Weights of a small transformer language model.
Size: 12 layers, width 448, 7 heads of 64, MLP 1216 GeGLU, vocabulary 5198, 31.6M parameters.
Architecture: rotary positions, no biases in attention or MLP.
Training: a variant of Adam for these matrices, 9636 steps.
MLP neurons of a small language model. Each row is named by its layer, matrix (gate and up: input weights) and neuron, and shows model dimensions 0-148. Each number is 500 + 50 x the weight over its row's rms, rounded and kept within 0 to 999. Numbers have three digits each. A neuron's up and down rows have the sign that makes its largest values positive.
A block is one neuron, or neurons of one layer that tend to fire together. After each block is what it responds to, as a language model described it from the Wikipedia text at the highest values.

L6.gate44:449587529451527533479436496514470587531540517458432568499509484616507527510498451542440450510469482496481436435458486583558497480487458504485562498581464467534514504484441520512531473545555472437499541470527468435535584484517433481436543496449435412543442560497444522414544520522559483466505510435542571517490572540543390600461475485478572549510471554549463482535504514541476483527502500380480412589450516474434510482458430435450519408547505487538
L6.up44:575531492557558618475456609432624502572564567592478496545458543547596437508607557515507543507430523403533513498575510548491471559510529450402470550541562421506525477483477582545476513514585542443541556504486498525498557511526488538344457504530561442494516477497501478553625506487503563469419557549585477496541479519508507537538444480500538465472413527428449547525503546553549545522516503412520474471490510503460574554424471459485510528516514509599
L6.gate319:640519530542523497442369520506458501436477498476537472453408464429434457496476472506525600462513538460517538501449561480525523580571477479535453517504545468466563501510540492437479484486478539439423443465507454396453507495468455514413512511502530566505421464584494397542467447465584498485509521472541460562527487456414460479512488604423550512483512468484502452525490486531560506480452526527545496502428461576465575548508515525523476516636495422493
L6.up319:499565498520510581531509398487535594554467485507419466385407416532558491538520490553498462452454477558523507503512495623502581469538551559507488566498418520460559363497501531480481521551479472458497498580525569511440420554532561473422520525561538481528625537589439500524529494531496494558507527491458545496510519444505468523489501583511460496518495512439499464424517500546457512620589583437539495380477533577563491504502576471573565477548481417455
Responds to: Word-initial fragment tokens. Opening pieces of longer words split into several tokens, such as Pro-bate, fac-ilitated, Porcel-ain and sub-divide, across mixed topics.

L7.gate294:489537533468425419464543629511543448493569427489496518473455468548438459494477494536462516544563475444515527517503454555493565558441485504389490455485518429476446517567487506542575440474563414458559548547487482550488542412386462611462503564509459549486480481463415511501497433552514456532539548495629420472463554606548459468551502530501563463527513485469573526468512547497481512556583493413410428560608478493466518462559452442524446476578535481526
L7.up294:473456494445492442571531555442515408433444463533563456577461511417578496423518487562494501511563522497516558510420550459441464440550535475383546507571532393457499445514597475498522520444523438451477507481491500523501510527469509537506503508477456521536520477543445605510477505592525457490516549372446645503535515533579474496492603530513478394593532449500513530446548531497521525448452529440473506517496480557463514469541389522553420506549514474533
L7.gate300:456455475559537484495478493439537496538520438459489523560424436516437494467477499508409514501516480481507554507431493523540526473556443464453504470436580527495452511517462505483512428614484506385564511549481533517497489494436483610545523444471473576544541566487490549515469475526472511546511546442477495523573520582560529508501533496550506580530460527412592517436508549550420522415599456460520534437454468519486481461534450553561482511478561496470
L7.up300:513484493456502470485537508521490552407465532518476447501462534538577444530532533469541515503478531492575505473483449492481559500578462467453392576565531427520462516494485431500521581483455492473599586480525490418498501549445483500515555471473467601464486567541527568506426497537466524521460531514528507517451449483439511340558491491498483500596578467541465535517499533510435571532508525412548442570563457463405486426523528487507494502513421522417
L7.gate581:508586500527522544492493526480508486460567491460544537596510524411494541390524492529468546532434561603463532481490441513452597424637455445550550492517507464477460464455542502434607446438579478528548542455486453537483564495412505569486545505474460611441452545516466575430441551512507498513364560482502499532482574570580477464599544555491535604575438495557516433544447491397567482498583514501480530508480446490419570468482442542454384515556581484478
L7.up581:439519546500604461553503524418525465479513505487551531513545521476551446484466519499457530516397526530594472436502524455619590528486458534565498493442501473502563530521511482582478536545528428593475568529483407626533528488529563464479537517525507523587458561481566520533469409565475495452476516481486491464442460476484469391498530514454510483456532540546432547500565466414472492648446490445401513497593482470520523556553513501440527511504534486528
L7.gate1163:598507516528483422501577540526499520409506511464531588492492560470418390491513512465423393539406481410458564573440459458478456457440463539495464615598529514556493575528535475563542424462483502507587571526434447535542544485496474612476508530543606507463494547530383510506424557385500479463522512517440510545499619534540496519573497429533552568484472486633492452481500512404544556547509524446542545451557457452479523461578469502452433482561539481497
L7.up1163:517514431521560466527567628394545421540466521526526628538465517504437379467514615441498523525513522417446540490501473541433466485445550412447463567415486454414441466494598447539520457431479424447542493473563539564494548486440531507493549541519460553552498521516455523505512524488492512418487539455452516448596500413496451450523514490482478458516493536539533484491502497581562593601511491476480516399572487521497497543618490530496366476571463549541
Responds to: Place-name word endings. The final sub-word piece that completes a multi-token city, state or country name, e.g. Seatt-le, Budap-est, Connectic-ut, Mad-rid.

L7.gate152:582517515433551495523450537473471597563438489532582464503434540382503520531463559629515476572513508512553617427521518567474521486591504579496507509471492522536535445498533478442566499559425494598523512495453549571487536495398460558476597570454571544477453428402480524408444453475506521459483530439447543457568533512453479636576570565333539542425538446429450496434483488416496494490481481501475536535470580415486529575452428576532521500494524477536
L7.up152:394444439496446483497536491518482485428532453602555492483542437524462599455574601571572596425430525501569416478562517492505464507496549528543505481500472540476563575562582497509505497430501536533527513497441481519517504414447506577558565386458517434521390543515502644443449547537463503546503428437559537517505544558533542471449532517482522459509551505462568458539449531532478538493565515511549538476527490504494510464559491460466488443474568477587
L7.gate207:455410436465520520613494506535515507483353472450501527461618421466497444514455536478569406523600442541509509537568559515534535452510510511548517508476560517388430488410441552473503582529502458511539501588460382501543550497488406461504505468440478538514479549472496459377452583507563488431471400479438544666542436467461497504586521443431453481493494528459480482562421472466463561516549488509462529450516494472543506533433554482538490499562512444528
L7.up207:439532420663507420511599444507542460541555475479489541468513488545496488545378512476391509562526535583485567458429495514539443427574531615459578468495598532479546568520458482479415564573507541525527416485442494512464580495412586525556542478457421487519523511547475512503420558424471464546473529597508419460546586539467582585578465465490540493472424480466501508491464580459528462527501514522419475489449557525581529512487542522469496500505538543541
L7.gate753:559503478502545611427540462449422563488497560468567491480434430478383574478498465444579525562419497495516549558534453561504593496566432466452462433478569579514513423581500492475406572540444442414530471415421524563417504481599455543394517492498492497492512540581407471467435540550484465479469489523544460562538490464433528460498444504395555565476374487458474514481481576494488518527508466425471608500507423490500482479445403573480491523526561521475
L7.up753:414466436548588504521556606542575512480528467502655507417455533565438505512442545468522493561511551573477495473570557446508500503536525596422550419473421544531415509530478542474521469525434488512454513478482523532518529500513509473538603543501533509480432491493430460408461581492585405546541482464509518508498511435460543534512498542495527508450587493464477539451455536565452529570441510489423563472545460413458473485557516557487496519491573479564
L7.gate950:497452481489523476427428507574514573490441460443598505534517450459491526473515567434488440571432458478504491502476484506500572344478462551505438482496468531534500537539518571426527434432460539515513517533464477515450458532491466498510427420568518460672401547457459442508459521481471426436498483358499505517536503455464498560551523606517540556552513486512578396619431518429453470559474470471471502479531571565462509518537570505479437425500555494491
L7.up950:448434524558610551546458502469518571412441455586527520533491448483411395494489520561440547423491497534430539515475528474524582465464516573447429515463553497506557589538414460578424609575439469481553527479374446489517623460502438517501478448407560512457436468406465494582466504440496441484465481426488411556382470509502476469554569458528620445393455484501514423533468482501513537536549539466484470410475513440593544617474486585478493499481574491552
Responds to: Mid-word fragments. Short subword pieces in the middle of long, often technical words, such as epidem-i-ological, Magn-et-ometer and Ph-on-eme.

L7.gate195:502474546558570457431527498460471579507530482559475478501489546473499507441445577541540477549474508534554452472509570458452466524625478520519487535570551405462482526525547554619488484473515517513524502554507546472491544481462541551527515535461472478519628564620483514473461518500485448538487537466595521564484497551459512475510531488542519517451482598383416451535456492551531487519407526505473438475520480576495441495598461599504545474551531505530
L7.up195:409587423493503306467475480576495505506537512509456489403451488595451553487523508525447574487491528495533522521532533569541571648576485522563511464577557420404543432513468494545513440474485471393538458433550563560461504493485551443435404535433511456420492496510523350520471588490455543562565503558531505578479477547462469458531561452469465489559553413540448492588479513473396475539542551516465514465596461515483474417528550528516496476498483506500
L7.gate649:477495508474464412511498484528491553527445477408536431463495561587555472501399530527497447442536439467533501473517558506582539420540397470530449405418557412456420396544535471420508544500511388428471432524536464555516505453499520480499578481494467564507525564549517477547387499461421569552531441481515401557507497494487583538528473631595482575421330491486434427530468540501441498518495467450476523527505518539496610480551510555447490358434496488500
L7.up649:545437493476423430422464414578435545483505551513409549529453411590513486500463477513410587451460553512553509470502534488592546617483464473546462486536529513512451566558462534581502440606548518507409405571574561504409532464473452421427520519531508524476508455495471481530540475449515490567431588513483516539525507510482441401404384513499473502522579461562477489480505483478431464517468426575509434434495585603496544505502501514463499397498445486464
L7.gate716:471482454547551465594507444465433504431492395479506472454571485446428495498419496482438486528483421422489470464532568585583550467540449496533564528508494466428523530432454505464447421528412492429565582535430513531552531459519475485447500546469571505430496597557464486470546617493618516483532516524577506557482514562465489490465577581493552540444462489519488442478435465462366516494501515489556479475518541491459535532522446592413545435599472470442
L7.up716:470401457436504440563577455583445520453465516442444489451474507470469515511457482592576461480545532492501469500453432516526444446418534447465464595464504500541482586471478458493490508527361497490551487534560505554615470458477451489409445505514483498478595568538544505385571547590540569498478525448546470454453469426518512455583491427496558394480547483519445541560523393525482512406548524501504377485507558494602538469516501560477456442513470487394
L7.gate1154:400632478498568510502429494462553514538478463515594483408506462548573498481434475452501443486477394460495449498459588489533623587452408528570573533512533500474533464515546571432501553468478528498531527548503466504601564428432553536455449514548538419555502592439499481410399575484518498504552504416492523455398489465483552490526603474440544469500611466460493566468532501518473576531511466449483542549531504453481529325483559564482441458502524492414
L7.up1154:588599561498539503460524406458524547514505593465459457477516487459494458504476520569600416485519520611542444492534600483523493522458504533477517513487468431451450604490573530551444517488504492515491422426504621464501487556521451517512617485448436489548481422556598505514504552476540468540559516535550537454465473439478546485473467535483508579445429444377591512529436455508563474503565466509463482471453488531352501542458432543475430459406471466455
Responds to: Opening word-piece fragments. Short first pieces of words split into several tokens, often ending in -ar/-or, e.g. Har(vard/old), Cor(ridor), Car(bine), acc(reditation), le(agues).

L6.gate804:433543451572491526514502522481460515442579515488534585528491474507527463563511542443560536566524425503547525530426447525456502454415462538491520466442575569482484484528539461536485480484513577485601562517499442492466567507580441589455516588537542613407501518494417482437471447558416385439571502523446490621514503534519471501580552535621511480556455468607542541499519520420455465584578441432475429552494441651546438407471581477487425552520518477546
L6.up804:476430551499520511428546528463508521549457470390495499570467487437459469483507472540505425460426613553458595624434547420458541593452405476572483458525570554531487576576489536409570476422413504439458550496461585566498451442591643541524498507456497497474543474532548579442423515507497562473510514459571518522472513467464479551515525491568472423460498495482514418420494518537530519529500499527540559495513504507455486486418461582424522542531475506561
L6.gate911:444576532449526530538524512545533462524506544478507481543532450478495475531490451521473494579511564527443541501433497573499401491468445479484437446536563432540527510492458469553584441545489443454484547504569499501524502534451490555492529442515514581498609545480414543466499489595548431506456491503530483541419657528497455535533510527554575395518526481535542573454430521576505456558523485390441482483586488604536466550572430532484474491485486387506
L6.up911:563579489465446471515540489536617505496491509488479504526547494438502565454560524546469504433558546509537441450494427499504429527486503538411445442572492531488468475526492551516476416573502449545503527548554573447462465508441560539464542557523394616465483539516457542537509494523485437451498525398589521443560529552588457543585488410477540460531524534583558523480477492540546465525563518481426454583550514528527518458496482418442549567449502454521
Responds to: Place-name endings. Final word pieces that complete country, city or club names, often in sports results or geography, such as Azerbai-jan, Qat-ar, Saudi Arab-ia, Lin-field.

L5.gate24:522487516533515541486453632515524522519430456537523586516447492616569485570437500457481651542577477514494413393505453456559606534536446633533533476480514482406582459502533466477500498540497463522493474501427495511381545477427552451508514537446534445571467488496494448462498525509567371568467491482579451562572462464526472398450451568558532502535485497526512481594476513435391432572630477543526419520522515581523541457446450464492575502535460424485
L5.up24:486520531598506490583435472487403551518447575422510452521543472479514486506384559499565497539523400554521553447502431464513439448500526498512544464517551506527470462433476510509565536514480458547556527489511510477435438492496516476455469419415479577539526549501486504546474432591544500607422505500501475529448530530528461579500418492542535496531551578496525580554470520451501558559532491536471516420654505493479529516472503563439422483412541378517
L5.gate95:480521580539588416485567484531510569472506470544546464556486417585442500455528597471519511474495530539538474527540516428540493497454489505506471432436588512502582387478529539507563532427437435444465550520463522540466412485441518500529553608554544530543524545511428379576542614520476532525462454456602443567523474480493535359501517518533506491509541465560503577557593544395569532471565448477562479453470549496516497529494581531423541530529542417521
L5.up95:442487578515440514437571550472502506458513467502417524403470488582419567485525498496515522441535532551484383451572381431512416503482566458486514562515536453449507522494491543518511473507455528493524454443530516461539516503483561445567444484439476438516500540562519463534560503533480441408578556496517437592557472580468499506534522443482539587496515442491549505567489528506528460505472491499483500515583579497548453486547543498431488531569514432498
L5.gate385:527508505440561463625508619563491445463503539500486432612502525471529456504474539606460457520449503521499480502518472485466485512568480403482497561470606449504556451468511477517465496454501472537443585481520502470411459487481486553499586523536445422537503562400497496510470499497389485517546453480464404539519535559505523466506591475432474453568533410580514455503467488476530535537551474438581569530458490457503503417440484514440483520569450494546
L5.up385:518432547531493479431462512466409508488502442496524439502406459513543475520401541527402456473413471506548546505479589507554529512502508496556583464525506526482601550420486489462564603507496482535525536493466462495528566512525510497616519437493552381523533475496431484511548619458530541495544477496535490476449500437541547457535404548493556499425447547524595496472497461466489462479512526471516445444451517563507527390402488519513485458423515532513
L5.gate460:482527502453424483544500589478519413627519526505469497508529455585582481416415563549450435499545513497541514531455641553541518484515465533540579498491468389501539506433541505489586515521499385491479573599465491619533596440500430570487468480547495467607512501512444525515544530510507579535485400494521550563475551432515530446484565545542492546557512435386385437560473526575486463522471499512466454447496509464484624499467605583486576546529460471486
L5.up460:548425523561570432512534484541414378556553497428507489458433447594440465495541523514472608531533531528601479437448466507494508416449502516387525486564591525443513549495535444448604414478434431513498483453506540509532537636429469511517541490528462468500433446467530536462437476570547467534487567505457440478504517425540464540449446390543488554576414519403492493468593525575469584502513523571530528481467447582456438451537551523510520539568449476461
L5.gate573:601496451487496526533521461508539501403493429425584500497562472533511516563532545473468411521496552473538517432509455518517500522431457505442458548518527488487493449444518521416484520425447544529583563410538434531500552572483504594487546516520512420479604538515482456477491504463442539502508489428572501600503472471465508546535508507656530535541474405464466500574482502454446516450407510565443501354593578506526566497530506482508468468560455429471
L5.up573:452469504464546529573495493498573518463543500491555491459481443434490436466522542494484539509505493533574502507600613463428470551487495521492462435461507573539513544451399471463544497510405581562500502525566460562498521483485528473493490466509498519568396445539538497528516485467539532534507474424565441527507421463441439494554483585481428553641433467459509481357567515461556487471471554530540605510432465546484457493550526491465527562449496557538
L5.gate674:460501432544471477547474559514462503494449464507524421547419497547473556413508649546490514566585451539579549455511502538530495488407450530474477363491441456547548613483434527497608464518477492466461529575522523435562514454456478469430511437569525435543505530520457416409533464620439509520511504412502451599555518523373494499510523580459571463438394509468490447485519518501547507532487526397491507543502494452551480477386504469465497545485561422502
L5.up674:492606485493541489449519492461522531664504571573553466487460480503534459450442487452587511492550547484491471521520521453559522565549471548389442548442492487518524396593474530463459517528377575528564522518589609504448491562415526428566494413513554494471428441469610439518466534536507497446510522420554452487419467452435547457501431495542454525525417470457514498486414489471425499474589486575391482516562491466492499548585523490561422443473453517537
L5.gate706:437468422506507427484482512469557464461474549527452497461494479496610438468433498506522472519486532471545489551479516476570498559531460562481435431529531464477428511535420479553508514515481528406593532467553526588555588498428554617485425515553456499447515625420529403560502506539522500491542437509521412568464512507481528503475451472423526547529591491464450563494528457423426490549563486426524535437524583470556552495538555483422434443440499557584
L5.up706:480519369490527479489462468436512552455454639529453521480550429488531487500401555472506540458386527575581514490500466485540524371454466574457444445429520578490487522486509474454451586463486524536446505538487441585562428488427516428519394525519595497614513522543518506387487514523532449523539535384521537472539495480435603529450553473403447459540422539422538455458459527385471513494576505495571458512530533584438628442464475553498574480548490507535
L5.gate958:547486442508489514501471494491553536482506546527545483608496535510447476367451444501422553494507474454645514486471492476571485497441500477488435614454514441524490506451521498541513430554487397444465512500510549545584519537441451589560457485566557415519494494522452529470510501465545513551450457437464515506469497400521523500459435583609461465528460366426546452457540499544432432561484620570498486574530585550526585571501388502556488507523491443517
L5.up958:563430544492384595491537536485544503525450453593478581544578448529465503412545544470429536496511477485484420539486504525516484527529577482491474517473502423536474557414528506453513541602468473513464471487540503461516478513572499533666494476491472567533595484473476547441567487453520525479476516525489485459584469363514527583449517515524452464487520496407429462486560548536611448520463584606586503497555555553528516508543407478574557493555516451442
Responds to: Word-initial fragment tokens. Opening fragments of multi-token words that the next piece must finish, especially acc- in accused, accounts, accompanied, accurate, plus c-, rec-, dec-.

L5.gate359:517499485604387439468423459463515479469502432441474538535458479553477529511492482487464420500572417511564507512511419590531507484488467546521483453448583483430539463477515563525553575530528475474496495476485566612470493325430512492494479507470471484629496389531484447465547444558476507558424565521498534525506472549478473512508491463594540362547444459496568532483548489542514482518540534485505477451495441582541479468454434510490485507523462413545
L5.up359:459529515481478418639516453425491570518519540504560557485467487553443436437417535455545446468505458483540447533493539490463574589528467517469488515493512510551536547490505540621465601479390431497460531488515520512557473537506469487395515512582523425498499484432503491480522485466642488506504482477476516603506412435451520423490482505393543437576471540559502524547489438464560492516467534411473427538404548469540614521561571572519559503481495422498
L5.gate445:443429458538548445510426619497561429503429503570574608449413456456468502483574509405532508478542374454557477488494538419492449523526480517433489467536567544426428399486439577499467475463468449516544539494483587497488439484519500565499545486485587503538520586408535381480502482493535509443450449445535446536485443526545498461562476567565530528483498420513385419470496516436508433500472519479474503389456505456554616487456393541454537468483492428478
L5.up445:448472478549475461525576485552487651532437480441573543511561508477504469490464504473553528455537627585476437510449561436511561392543483535510486444537447382543541503423572515522520504525412512505536480453536467443438550520529482504518541534534551452507525510521492468550602532482419502464496470614539499499566408486497514564509482457547508512405412406473536467423520386620503484477514594433458441524508558484453433431519493470482548446521496405558
L5.gate495:492379496508562462473545531602484545451472535435532581553519458598502481538498542402486555524567443499462494560488480529553488482448450557526526455401557608554560535497420568520507520470530496407427601513514453526488510434465559557620492532474541468561485470501402436546534433489498442519397485454458441456586532570413498454484479594456550506481559477523514504441445416473464486533516461471620548424532546453532557482471425542410446484519522411473
L5.up495:540446523466498397454518520417570580534430450468463506528392569492439441494515384587525493456530545500482428411494442497434507527457497538592508425438572550435480490512558534416509526650513549475492446587503489372440401473612536497514448620468459458511442608469500569425491416479550496606539423581529462479385525464478547436573575462493478418558534505523512566546474578452491497576463497552421424446499628589449521565489572511486449521579479506491
L5.gate650:403440511462526410471464542481609627380520427484568523537481444523519491460440464468560470575568499561495457492458461474515524484400410540497397420520490555581541538494449521477421477573481481459596490473427564474412571380460543484464566544607524379560467427460428332495522529500517487507408567493474466481590478540490451426466511597477502474579468497487450480567495521385516631446485536451471586462494450490555444375516455505507488437510487464490
L5.up650:448502481499572464529427572535565489478481533468645560583502497488457499445493582400483512475534455559524462470556561452388475466520417527454496470488552530449526491478470534558492485546412422450514499393519484565506437502444371473558545524467454541539469446451432439446416559508499500480459517568499533522536467470531536489466466549460456422517476402518521361439533469478459401413537557531392526516546544450442428476543505489504464451497515506337
L5.gate660:468464430485472421415504452455522502474511474529507555421466569503499515523578439427585496525503430512509445453465593520429565473537481604545477471480514596495413434458548501592501531573481396487542523479500486564634482420532537517503534405505544506427503498510446462499486415433396542541446441435485396509467524436481634438351537497428480408579474443475533512470456445475484483463531546529550619459459531419533521489511447558410486470499484473438
L5.up660:558457480374514506465508475445451525463468456574552494480529500470515526480464498577419574513447480555492470578540455476443495464436516496516489517518525483498531434443536435480433543471467530510518578516549445479442480455474501451563534535533567443516470438490471492562530521430508415559512518477468467532502532462399417489536523613550443461482509516608426498486577497509490497591456520432490471457517600477525529486457469481421610455630477476508
L5.gate670:485497521548569457543367521543577497432590506535598507507500499562547573518495536492478456478527427467501574489510522524460468513434448533561466564417495640489485509583406506445497481540438575439528423538541536499489501417436492547564522490502480467563460414518466504549451523486535396614451539547388439596450495443499595505544528582571539571533479509487464532531540507550442475535524476494463526546491519472486584473508517451511520461570461429499
L5.up670:477473430526539555495542532499534430467461495581495489449475509500545584436518531475505437421463472524491490546504554492521516537415505556437534371454407476453504521483538586478449591520484475476581544516473440472475521470503425480511496478474474527532509491449515498439477519484542478471619490445471458542602544558463473550528517520504440498454497570500450495535527420455477607490538545401418510493531465475534561477561471503506528503417456590555
L5.gate993:530488440507439514393473600501491557485433517537591482550464456409443471648577505463553487530442508523458543593515537528486461546425533507492498514465517464538586597633499523525538518500410504570461513482504510592493464479469472425468508505518531488455495499468457489544446504496456558575568514410546547456440595482501451345617512518532442481566409432570443538500495561541443472471408491436481457569441550563524458586470471524581509571422531590488
L5.up993:495587425579572466483570600503451490449595453485511465522490550550519482488511469473409421516568508513490516521472447516428593493562466427463533560515502569541439509476484490542440508417499478455495467446459557503461476490574485458429539541524463458513437500478506467612543550513429513507471464490596523536493467428496540540447515526487495474610570475544510582425564488460462467445462521490471479546446434398501564541522502519441493509528552504507
L5.gate1073:499443496481514579501524614496526439454456512481526545467454533460457511421452444475517551583489505537440541446466542465514483513418448518474461460516477506558509474515537471490398542529326495564513551422529563450483429451488421501493519483544484417460492591508420462502453499593624476453524503476457446484534471477428553489410561562457514494568514526573453483519440499442513598564478558460458429447526495463529533515549455520525480487508482451641
L5.up1073:512538509494478506437517455498515516517494370490516520532576467481517537443487573555571529434530474413477581459492488582436505447444586490502431428528443435495536603523507534442425556496467525545536575523449502485471465548533459471463461403506504565512442474513556426543477494531620483457567521392549466406410533484514451474567563469552490486515509506506607456397593502455615424487554405441459574582402480452564534405516471398578524528507575497596
Responds to: Word piece after initial letter. Second word piece following a lone starting letter, especially m or M, as in m-am-mals, m-emor-able, M-itch; also the whole words play/plays and com in comedy.

L5.gate76:527548575529560423487559597424436503539509549511520551487488464452467534533480542525448529509460508543542493483509495461563543560503382581448446448464531578515478437503529562403546472435493458469479460448594539580421466504557433589489479553507464565569456533423484633514516546512467460467541570481582544537557532517528572437604492512473500491503501421481466531471446489424474446452485577564453496484582551538494583462480431522518393490533500526482
L5.up76:491444462495433573609464533493585412546542418497475570499569475539488508556486547560515467610564430477492439443554473526522505459578552591524481512494492473461531471481450502532535423557525545444443494520444491474489502517420489482438444437488424449558524429473553595544498426508429520416552529387530551452654515496555482501487506521533442425543527392619529436412541528484445525494508475553458467444555401403557500536507498516576486515431505556567
L5.gate131:487446516470446487436511488546581488420476457461485536474520515421483499523415431493501569504494528550526537493464515444497467632520472492517566430483565512518581502460466455443483532502436402390570428468467474457556424486462593517525436602529425488470506527510507549464561446469516528467418391476559424586525476501434454459419499560574502443506607518517445455456570427481592480487491495580577510572609444473475483476486533492515463530566432479508
L5.up131:469517597466446452416473470515514612508474558498536449499504538526465483508531469547512445541520541516505464527508419559542460500479513521493484540439467487443511508508462521438548386557485533484521458548467528520535451472518532552487573480615460457447573528496510578519471434607483538442503450441485562537523426533386405531370519590524537457568477487474446452571559495498509506493512401597546534517473513454542496448530572572603405549493474562522
L5.gate307:450521450471441436434561534508523497473586493473424470523509482509434444530568476462542524536448443475519555569533522527515520474521456577555467510613528444479560517538547529490618551530533563550520487491540369472533521383492470563463503574569496519505466560474429509444483454511471531453533500485508509430521545466534456455529523547504483464572482487441461422444573616558484568513565464509609546536496392469524475541526420556541417536538426442499
L5.up307:484513542510469383487557491495549515505562407542454511527518526409463437569411431465461485507492535411490503538536538513488538540507484485488454438524488522570557570650481588510585503452562485480419525408556402458472544457469489500552525521543497571520526505435492459524500477526393492454534471546464356487520476486478491467477488510534440483567604422456553477444563463557586413411609458516567477604589596523437520484392507459447508550572456416442
L5.gate394:528441528482528517485425581587515558442517476373497444504500523505524494491525452499490406602489468414511595527512488571478448476488463472460496495425500479469531475480575523510503346569510465459605591434538404482565548440543530540457478588618529506385502603565457536543446485518528420550502457465571551584577490600482482477558471508545540417455445548470544497562522576525467438482433494464555573539543549521519471497478487504503414524490468478533
L5.up394:539472493480479512586516527472482599446485500430545460476546480488507485528574508589514544632494446558520541523514428541467568452411467585483447386439523528480516521487521505468475515538452447479492494400538449530526472529560397513538512455409449488453543476446539527517553454492633563467555466523494497560533544433506421495579524597541500435402569504506525502479568598459432499520468485428490520562450553595519523575486469503529496505539513536543
L5.gate399:516542524523420425544533564425396543543468527396461543429505433543514548560436542486479491554487596485578495477395460566650496544429447539485490447429502499500592573478427436418491487518490472460520550536551448585588459440516481554496490506544525518437511481564393477491554475468433472491503481490478558575461499531536521479590499467527638475493535496526451508528463437420493516452504443495536482415510629444558453528445454505492402514492517445552
L5.up399:470541449421469517547488475537540554403435498562496529490544470576422474483537393561476424485612459544587501539429448481478407589476507478544599500480495540507433555447481586580429547488550504470576495496485470509502480509452523556487520544458417569529552588529447582520518473471582494481547539492547468516492440598563446475517606456509486501541564474514482482420577538505521607439406524479530595408514489506551511555533538448483532514583530498452
L5.gate545:525533501460474468391482555531534439458445517428478511593530551442411533568588497560503547462510544429541513618445508498480431472485496514571469426453499562504580473423430504451430542443445585474478470490530453461469514392544354481433452430434576546483500532529485522533417494493461476537525600529448503505476470545454505371547445483466593503518467484467383627425554551515482501512540416520502506533459411508501526560485495481416432601473592486550
L5.up545:640465529528459546479446504516494517523443480596489369461640511469571473466439452480497385456469467469495550538438528551518427434458474522487448507519533557471494493472526465494415429534519519514494513520532472529502503516451447542438500556550472491418607457524457562434541492423510407423521485438386530531495497534461528442505476541441543506554452494510423443389496532393435512402466488544498451543533472466483419481480451430531431509525520446435
L5.gate750:444501468541476564514460571464515510504499460504548596515456528567472449452510485449488554518440517441511445515536490534518511527507445503550552440544488469469554420466486469437550466484488522551490480426503562500473522470555450558466505488468455574557452577468447518530530522486527554504507604575534497485466505580489416500496515522509564544524538518497465549541527474464491461528428403482515504437435561484433514460414550430559518544525504518562
L5.up750:503459510495430475600420491522599542547408504470505488483554552490485434590455440536512527552475491569398459434469505510529527546539463458549464453571504469474455439411556443487470458454530453521539543479547499562548463539469503517504502447466494529514444553535500611509346479456544520495569335567450466357629621515512545585472505477508469432438459526533535557421562503550545584559406509490461595482568501531578476618484458532519469544558497499513
L5.gate1188:606477590475527416476502526477460550514541420429538597454594484495551548510561446354494563538455406565470477531513460426521574503524471528508620469495493515536580516507518480506572430483483473527440479518471436515554496465555474534522473517498523532539564499336454443506404596440466485593403457501478520528537469430477443468540515382462538434513518518416452458602482491428473476505475475543469481542504474480496480462547454480574480491585423413565
L5.up1188:494497447529555555505349446469514525560547434515476426559543586536457482548515572436550379492494528458619546485551517502603621462516508472540541505491517533565512425421491465464441511556414528525386488494486515509405550460535474391451494561521550579499470525433530490557492471506478499509476523575507518477583464569496482500563614418470468390546556500517599421534477572484594419478586539513360524510523419569452536496479456593507452493528524537476
Responds to: Word-completing final pieces. Final subword pieces that complete a name or place word, especially -ia endings (Saudi Arabia, Talia, Mattia), Denmark, New York.

L6.gate616:520453509477529430534495454502485517603535494491519431482502520480554535514457577516514547577417530492531508531519596490509428579513460559454440515491459494503496573558474431417472544497501509383536587424555514487477489467385576531524458496531514452594584535591428557490470542583509537543556466552507497560463649444425535483473502600447506433440467549488506435521467537491476587453509509450616416542491608572566535477433428612482437436503421328425
L6.up616:481453553531483502508512473527420415570575543543541498499582524583461578486566513547514511455522542490554489535504556540526486552512463488456484491554611467417485522479447423494469429538465480419485533456483537543505482538439481518525426580559575491541514498523462447476520518476546582454484405483457606515596591424493555498512528503593597455424363577424360464458423467520582514449510545525494490441513599561529546439371514543472481427499462382443
L6.gate764:449633457471552559522472540540542517502439462445556532424393464625487512432576538507386585502545531529443454550510534461541480427530404532405553561474473513516516499523474509489472490412515542443505512416507560548562505489435516501488393560548470505445597501554443392476502491583442524577533388467586448525485471533534550509543463666559595441423473533456481469537472533498450528563483506553502472494489521445469513456413450500446508477514423349457
L6.up764:451513488521493482509491502577469517574462486431608538473498508507473503527572561528452474526570468480543498531561594498634580457558481554430574475491475470518610584454481535511430545435478531447600539469402553460575537490492455488508539521386466507556470535593499421458471470532403531490565459493499434529541460497473476492632548605469535340502489514526504482483521557448389498474555559540480584426537453478514558419429457570464474559482535397513
Responds to: Film cast, name-start pieces. Mostly "cast" in film and TV articles, above all the ==Cast== heading and cast/casting; also first pieces of split names like K(ulenović), Car(negie), War(ped).